python train.py --num_hidden_layers=12 --hidden_size=320 --num_attention_heads=10 --num_key_value_heads=10 --head_dim=32 --intermediate_size=1280 --vocab_size=9078 --hidden_act="swiglu" --norm="rmsnorm" --norm_place="out" --norm_eps=1e-06 --positions="rope" --rope_theta=10000.0 --rope_fraction=1.0 --qk_norm=true --attn_scale=0.177 --bias="none" --tie_word_embeddings=false --parallel_block=false --init="trunc" --init_std_qkv=0.0312 --init_std_o=0.00638 --init_std_up=0.0312 --init_std_down=0.00638 --optimizer="adam_variant" --learning_rate=0.00137 --beta1=0.9 --beta2=0.95 --weight_decay=0.14 --lr_head=0.00936 --warmup_steps=372 --schedule="wsd" --decay_fraction=0.604 --decay_shape="pow" --final_lr_fraction=0.05 --batch_tokens=65536 --max_seq_len=1024 --doc_mask=true --train_tokens=409600000 --max_steps=6250 --dataset="wikipedia_en"
MLP neurons of a small language model. Each row is named by its layer, matrix (gate and up: input weights; down: output weights) and neuron, and shows model dimensions 192-319. Each number is 128 + 24 x the weight over its row's rms, rounded and kept within 0 to 255. Numbers have three digits each. A neuron's up and down rows have the sign that makes its largest values positive.
Before each neuron's rows, "fires on" lists the tokens most often at its 100 highest values on Wikipedia text that the model never trained on. A number after a token or word is its count.

fires on: " is" 25, " was" 20, " became" 7, " remained" 4, " couple" 4
L6.gate1264:133156115168082124105086133151134153125096154166133117100131143134097105115107106120110130109114133170091165158156122104117146101130156071117082116155107102168113118117155124143099088128137147145163136136112109133160137132101117102095114120177115167160123118163134150191117116121083140117133129110093099142125122138097108163093123074119108134133167135098178123144105119111094118114120
L6.up1264:160097117128131110069132113149129136086119130123148118108122095134143083103098122108143080130094170135102128118141068129137145124184178162099115136224144137144131125140093137174117138159127138120152101103124110145079138162112119111100149155146163129120131158125131111139088155124134122087114153130132123132118101131127119089114112106128109108142143142082149169163113108128094173155125
L6.down1264:138098120132188095143143082129157138163117135121117160153133140113145162130142138108177130145140131149172150121118155157143113119103106121150126131107150137123123148161130137151199138131122124161097155096138137103166122126147108140107071089124120087182141137144184129166116178176143076145130092153136187167139099140121116080115145151133098117140127116123132152135096151112146160142185

fires on: " also" 21, " the" 19, " This" 17, " this" 7, " ultimately" 4, "ly" 4
L6.gate1259:149087109134091121129179126181153136158130139135134107152117103151136136123137119129098092133122143126120148102150109128104099139148140138107127149073148091083172182097098137123112146153099166113175137118165155135155132147131135152147097175137151093132175124149133174130088124156136087132142133093182120132103175185176119145144111109122125163086111155139142127121123135143106121127142
L6.up1259:144110149119159134082139124134111118181136099130089164159096144137165118136172132141099128145135174091069111131136147114110136123181129144121124114095146127127155143146117149118151141116132149121112103128143140111152152104108115145126159186136158089131092146078079137081091170129114141134098123109136104104165177135119097123087103100147106098127126089152159138077115115126105100109154
L6.down1259:121127107102144170141194125163146106134159077111161133140157130073103111145140136140113110146149103067104176120133146127102083121080124142127131147120125149125140140135141133123143152136101109110157133162113157149155124119146166092129151111095126147171147150122155180119097125117098122130145083108138116124154155106200132115164141157175110178124123160098136118175169153139100126098143

fires on: " " 54, "," 23, "20" 16, "19" 5
L9.gate311:063095128161139162155123107143129181143127139088114079121090119190151099141132201123118064116125096125133114093116152127158105088139128114130113105130116151118109144123130130089133143115120133125112123125165085092148093134120152117125145110131160082154087100131114156121122156139125123137114123118123152121108140097164134158101128132123130120146168088148097157115100092112148109090098
L9.up311:134134134133127115143117106158100148126106158051115101120131120148175139142152150138124083176111169079145106105087146144138111119156103147139113089091116149150141126119140120110097105122114117129094158121122111105128127112114149131137171094125137098157132153124082141112107137104140139141116175140133111108122142112137112146109118139155057116126140107126145113107103100133137126060136
L9.down311:136114124104139123129119142119140105117125124129102130134152143129150139180110105127106117110145101157140136144146115118112127101135124131118103147127112154093113130115130130167141103166120164133121118134122174127122148137126128081113112127114139119118159136136126119153102170134113143172145167117174124144116131128121169102136111091122140167091113122176094117123083131133137145154121

fires on: " the" 38, " The" 35, "The" 12
L6.gate1256:110043136127140121115167172155142117098127178081193115148154085124092120095116121082152092143139076126154119116129122116147109137140111142139112110112135117089152149107102136125132106142125121132135123151141121093128126128117171100154105079115128143098127143135131142111152133124107117104118135086135172110109117133153155138147125140128140097109168139146152160154098162150144137140141
L6.up1256:101111139101128128110137159122162147080121156120142112188107118141165121090111155133168106149107153133117152168159150125116106178117100126152124139117098133143133150126132135143112188170140137102130117110119117166144134143121129142148079120080146133121140140077135099097163113105149107111131161124137109155142178133124121140191133134150128128154188136089130125134118115101149117066089
L6.down1256:130090148124161100150128153142126096158123162110155130108165112113065169105101126130106165150118134113172122121106126109146135114123145170149139153145120120096158148108130085127107142146111092124135136146119125114136111131173183155148118101128128145111131159128108132135153099122106147146093124098075140079151089092153161142147118107117086161119159157122116131110098162118173145133145

fires on: " and" 38, "," 22, " |" 17, ":" 4
L6.gate475:118131130178184158157177122126122116155084118188143128089156138121103126129131131168095119136108131132140125123122113146118140097114140138142093114166111134154121130097099145113103149137144139147105117106108131135165166129115124171079137151159096105150138104100116162123125126141081067147123129100141117113098095172152120089096173119137094147095161141159094134131129156131133133131137
L6.up475:141164105094150163102088131104121066160125120120136143099093120132118126114190108136123158144109095096144090165129126108124147107100114146151154106147102136181129102097153147129164146140108131112105157124140142140164095148110116136090139126142089108177161138136169132127166135097129099118125123122099157103125113123126116125111150136107132167098126106144146137114145155084144129109145
L6.down475:153090107115132117166108122147114138169164126127146136171113094112093105144155125124132115152117117093147131094177124108124155152139169134149099115094129175145118140120128144171096133182112144128124085100098173099143129120108145113120074073117120108128170098116131141126147137128132087136137132132127123138119110117158121129100112141151150109075158133126137168144145192101116169140173

fires on: "," 51, " and" 38
L8.gate1139:120126132149161154149172114160157099092078105148095085099157137162103116135134124101110104146115155126141113192114143108127131147110151079114112131109163113111123084086105127141128127134148090128121135127111109142150121122129135149103109057175143121137164110090114166113126128181084126142154130159116122077135119149138107110118138130170057161137111155091105124109129129120158135149145
L8.up1139:145179142136138159112141116097147135150143072179160137092149091082150108074172125150152117127124121097181133148137133122131104113154109159130181132135149069144150063090099119130150121132106133107118153134123111120120104146142174163131150106125107114123108161145132165124129141141130111123136105136115149104144094107093139105137148121155067142112115108148096164125144127114137101161145
L8.down1139:142103136203165144115120142098116080131154138132121117138142108122096102106084096167154154134172156111154116116137114124117154114099133104103108135129058147124092121104115137112140125165127158175109115102130146128089147137091115123112136157101125134174082124139128119131135105159111131165161091155129124124111101136107110109144170120127125107078151123155119161152144134128131147144142

fires on: "," 16, " the" 14, " and" 10, "'s" 9, "ic" 6, "ical" 4
L8.gate904:169120119123159129128162186165154134182084163131130125109154140170125148131140175141114076104141132192114118111101146128158129101164139145132119097110116112127150166092088126133128196136131111127178103125120093144131104099139171202110127100138116070113133139108110128108152091134106067146137165166184138124113093128116199116128088110175124103125128116128109106153117154085096115121142
L8.up904:158164120112131126114115148131137099119112114129101166153131123105177145070190133095110140103124130153135105173145127144120117107184094135169124130124146125099140167132132116137167157112166116114099152185147118140134117169143105140131109153134123106100146122136115107125132119132112130101157154127142135136157087098117094099145106127146155123095160114132097121117115131118171135130105
L8.down904:116116110112105153122090098090111159131155135133146160052165134142098150110100163148128160121141129107117135123113113111133089115105158129122147153138108097130158109134131145155086119177122132138127141138120104103150113108117141096139149130143138119137114151172141139114159123120089110135083096082165105144131155132143139126152131147135146139126144141117137113137181113121077130111121

fires on: " \"" 16, " on" 14, ")." 12, " for" 11, " in" 9, " of" 9
L6.gate107:158100167096124126086148136138090131134089146138122135133137138097084112130170142108111126087109130112093119103106132112097122090130071120127159114129114125110187112119136128124111137188138105131111129164110097156121170108154138142131108129111102084090118125118116120076152115145109143101125137170142149139142141118116155172195090123131134095131153097116132116166080132116155102103136
L6.up107:174094152166082147099122123173142131117104179128159125117142106135099131118173119090149139069131164124098136071135155099094117070154092116124129128131119161144164111165135113126159132121082121106163099142121084163123158142140123157139114152138080094084122143137160130146131156143170108089105094130152138133126129128115110118137121116175186067124111098135158095126146138108113118138127
L6.down107:082102119105161096156124150099130122134176109145164112094179138156113162158120148102077159152108175126102090122088151116115118131147145128136157126120153143116149097149121109125154170158102119134126095135106104191170121141134111126169100116127132094103142148137117105134148106164109113186115129140116125143091142093136121123158120143114112120130168082115093100175151108109110113136148

fires on: " was" 23, " and" 17, " then" 8, " were" 7, " is" 7, " later" 6
L8.gate4:116116117138122117119062120159128085073123161134117100118188115133118106134101108132136130129122158156099158141104121084132151182140120094121117084179130161151129091149130129126134105099109169134104110089167124123071136162138115107073132160142110111101141113154107132148169145124122076164112173124112141105123150173095090123109156117114132096125138083137166168144101131180125119146119
L8.up4:086129123126111100116086115148132141142112121050095096115137120102113112091071116130127095129095114130113102126115120133107098127182162125184091113129110129108099124138136107141118104173145153124123084134159073133118094120119130121169153103126151121105124110090098097120103142121137128123077157143158110110105143112158119121135160135139084154145119150128155170144107148125105155117168
L8.down4:127111099132118140124142189155152142091097111144146117128121145088113132138132128156154132140146128130122146100187134109159144121142126145114159162098094172119140118153162105180131171101085127115112096102140107145131100111136131087151185106122104110155130123166137154080112136127133094090118142120103129108117164141110146149173107162106135112145120111136080172100171135109147096123134

fires on: " of" 36, " and" 14, " for" 13, " in" 12
L8.gate181:183076179060158120107127118116127110107120166163108110107104122152094128090172109134150127148128117106132105097136105150154089120152167124118171084137143119176118135153157104138108115164126154131129146134109115117109133119114146172145118116105138104102154133134147134102119146156082099127183126147153166127146087101154105148165139145136128143082164110137089155138150167125147088144145
L8.up181:149098097144158129106100120115110077143133140176130126067142095150130097104075129132141070121125133148131104096093121124121104124116145147121150161178179108116122157149106156148122106153147150175104104149147101134097156097086151132118129123150122110141128116089083136110106119118104100106142109158136139107171121145111117151114197117140101120127143113110112107120094112122093132120098
L8.down181:145068122118132139141133138132132151097075159105158125133137157136064108138172123146136130121136144099117126117106103143134116111113145127116121114135140114154164095165134122135077173104152145110138100169158085151096119146152138112155128120111124083176078112098155107087172145131145128112151118146122145118126144145134163131154131122096176132126127120137114148137104155092180145139136

fires on: " and" 24, " of" 20, " Le" 4, "z" 4
L7.gate1256:165141125142155137116149117113140154132135177134100113112168147172119110122126116136113149140131094086125087131077146118116111089125135139134130074137162105128156120170155085160125122087145086085153146168100092120119122126121120131110149125113172136128143106119156110110162141129146133147173145141125164096095149138111105137102154176168078147128127123119094136134169168109173094146111
L7.up1256:109182144104123136119132113113148162153107132158109126105137149141133110144137110136159152104141079085160116153107152135097127085141146125147175086113122103125137148128086135132133148109104123106109165133099138123112108114125129090153125053104144131100127133098093128103128121126145106105163140142123099118119142146105081163067140167135090151151154148146136141133161141145132179143105
L7.down1256:149103129129097123116057114127099082114155174181150099231197151101110100132100126121117123135159078168140117148087097166114097076111105133137125121132094131111129128130150128134140124122126132120146128154153154139133139089116090110120119123142125151165104132141123126108165115114093134101112109124122099128135110121124160127165172101143129124132158104113168124110140136127119154134087

fires on: " is" 27, " are" 26, " be" 17, " were" 13, " was" 8
L9.gate1023:104142150098087120145098126152142182135120105129134139191121102159078110151129140079120128130088097143096156145163148109127116159176109123118067126151148126161170142132151114122141124131136164160157126148128141098086127140139146104107125154153146126105137087141151134082157142170132153149100153127128161094078126113121112117111152117085102176122152132106115144099132187087141147101071
L9.up1023:145126161147130112097131116093136131149120167154138142061138161115143109141148126145139122128095148153115113101156124151100133102146115174147129152164139121122106133115106129158126152131168151119138116132168152118125124165078084153108116116162145084115115151105120125137147126130089122149143116075126120141139064121139128097103111118139169122144118142108142171147106089103133090155108
L9.down1023:159173059139178155142122130143133110090130154138145108172152138145110133169166108085140123102137145155123108135148136113136114200134126130131111135086124165136156089150153118083091154175155163122132074143143150096140108125106116131128094100084117166111135122127159110125130100180105138171098133155141120131134122120157094115138127153158075116114119132123141102127166134099148085092123

fires on: " of" 29, " in" 23, " the" 18, "," 7, " for" 5
L8.gate521:142094133122121124125123137137151123166124141130171105112171170139110140105137115112128139102141146153095153083070151126143162114168141144099150115146123117099154086120135123134128125146152112158141097144122115169160126121141158159104115132141128095134188132118125126141126124184114104151140178155131132104149106114134098144131087120119143132120112058111106133131127135147107144139144
L8.up521:133067134107102136122183134129134121094109133152126139073130120116093129121124133133124095057139141151110126124154131147106130102121152154145144141126140107135137086183133096096115139191113110129132119119142102120199151079123116119129131138158113104126124152111120108132141167147117115123111139123130115137136126112130138153131118094138165105159105091139099119156103125140139128092128
L8.down521:152126136098112150097109133093099125151120127142153137135144084140131148116130098112122145107114148113113152145076103088119131134145160144135132111161142074106115122125146118122116182123157103146130157161111145134101122161111127146140130118129114100143096109113164143111142130137093153139142129138118127141130128150140130143166144095130200108117139099098145124180115108099121145110129

fires on: " This" 23, " was" 15, " this" 10, " a" 8, " is" 8, " also" 7
L7.gate368:141102121169111105094121126104147101101111131145154123161157092154166190119097098096103127115117163158112165114157114134127146134132096172121116096157112138171165099122101105148142125136113098130130124111120112157093155138146165194141108121147085143145084150130123207155107151128130100138121135095151115111149118152122130093151142135118131108117116135103085156152111145122078116157169
L7.up368:189136106098116138115138141154112150137155132130116141144163102146142133130132142126105074113100135107129140111155108122093096146152105096079123137130191117140138147129076129119143170103083170103146161135104100137080111189152120097116176136153101062122096141143110193153095148134172123138140137116173111131159112124101111175117090116146124118090141113128148144140114128137113145108116
L7.down368:121114097109139142146096141104139123101147139165141135108090110126074125139163116145103140151091120120111158141113141096097142125163143116111115143131108119099106156133115164131132114113110111133099130158130133126137121145162120141071078144131137138159126159145166122160178133145115095170125103083145115120120172107109153088143135149151098116133116136117114130093133123100075110160130

fires on: " this" 37, " This" 32, "The" 10, " the" 10, "This" 7
L9.gate513:132109087110134119128175117164153100108095137142153089097139078124153131169156135169125117110107111115114093126152126087154144124086095105116144074078122126101148173104128143158127104113081157108138110102158073095097135129117147125127106119098125105165152135175124134139143175131126096135138146071196144129122153153132171125100133145110158116134114132136110112102175144126136141137182
L9.up513:128100144143157129130136133121151141093153127059128139170141145102184136130122130125074141136116164088116159163157122130138081126145075080102133147133149138148161137117087106082165149131102127105106152138134130150118129120102185121127153154114080119140094143133107134131142149108153132127133143122127117102149123133130132132170097137161109146138140101135100097153111148130100098061145
L9.down513:178101097140148133118183126125174095106099156172149129112111179162130116155138109100119134121151093068087149134119105117134125136167087145096117159131140171128137141119145113152108145108094138131148128132139108120120139137125151155100153106105141138123120142158143110173120099117120085156155104121139124151099114108101117155121128134136105122127133147117103126095124103090105081156154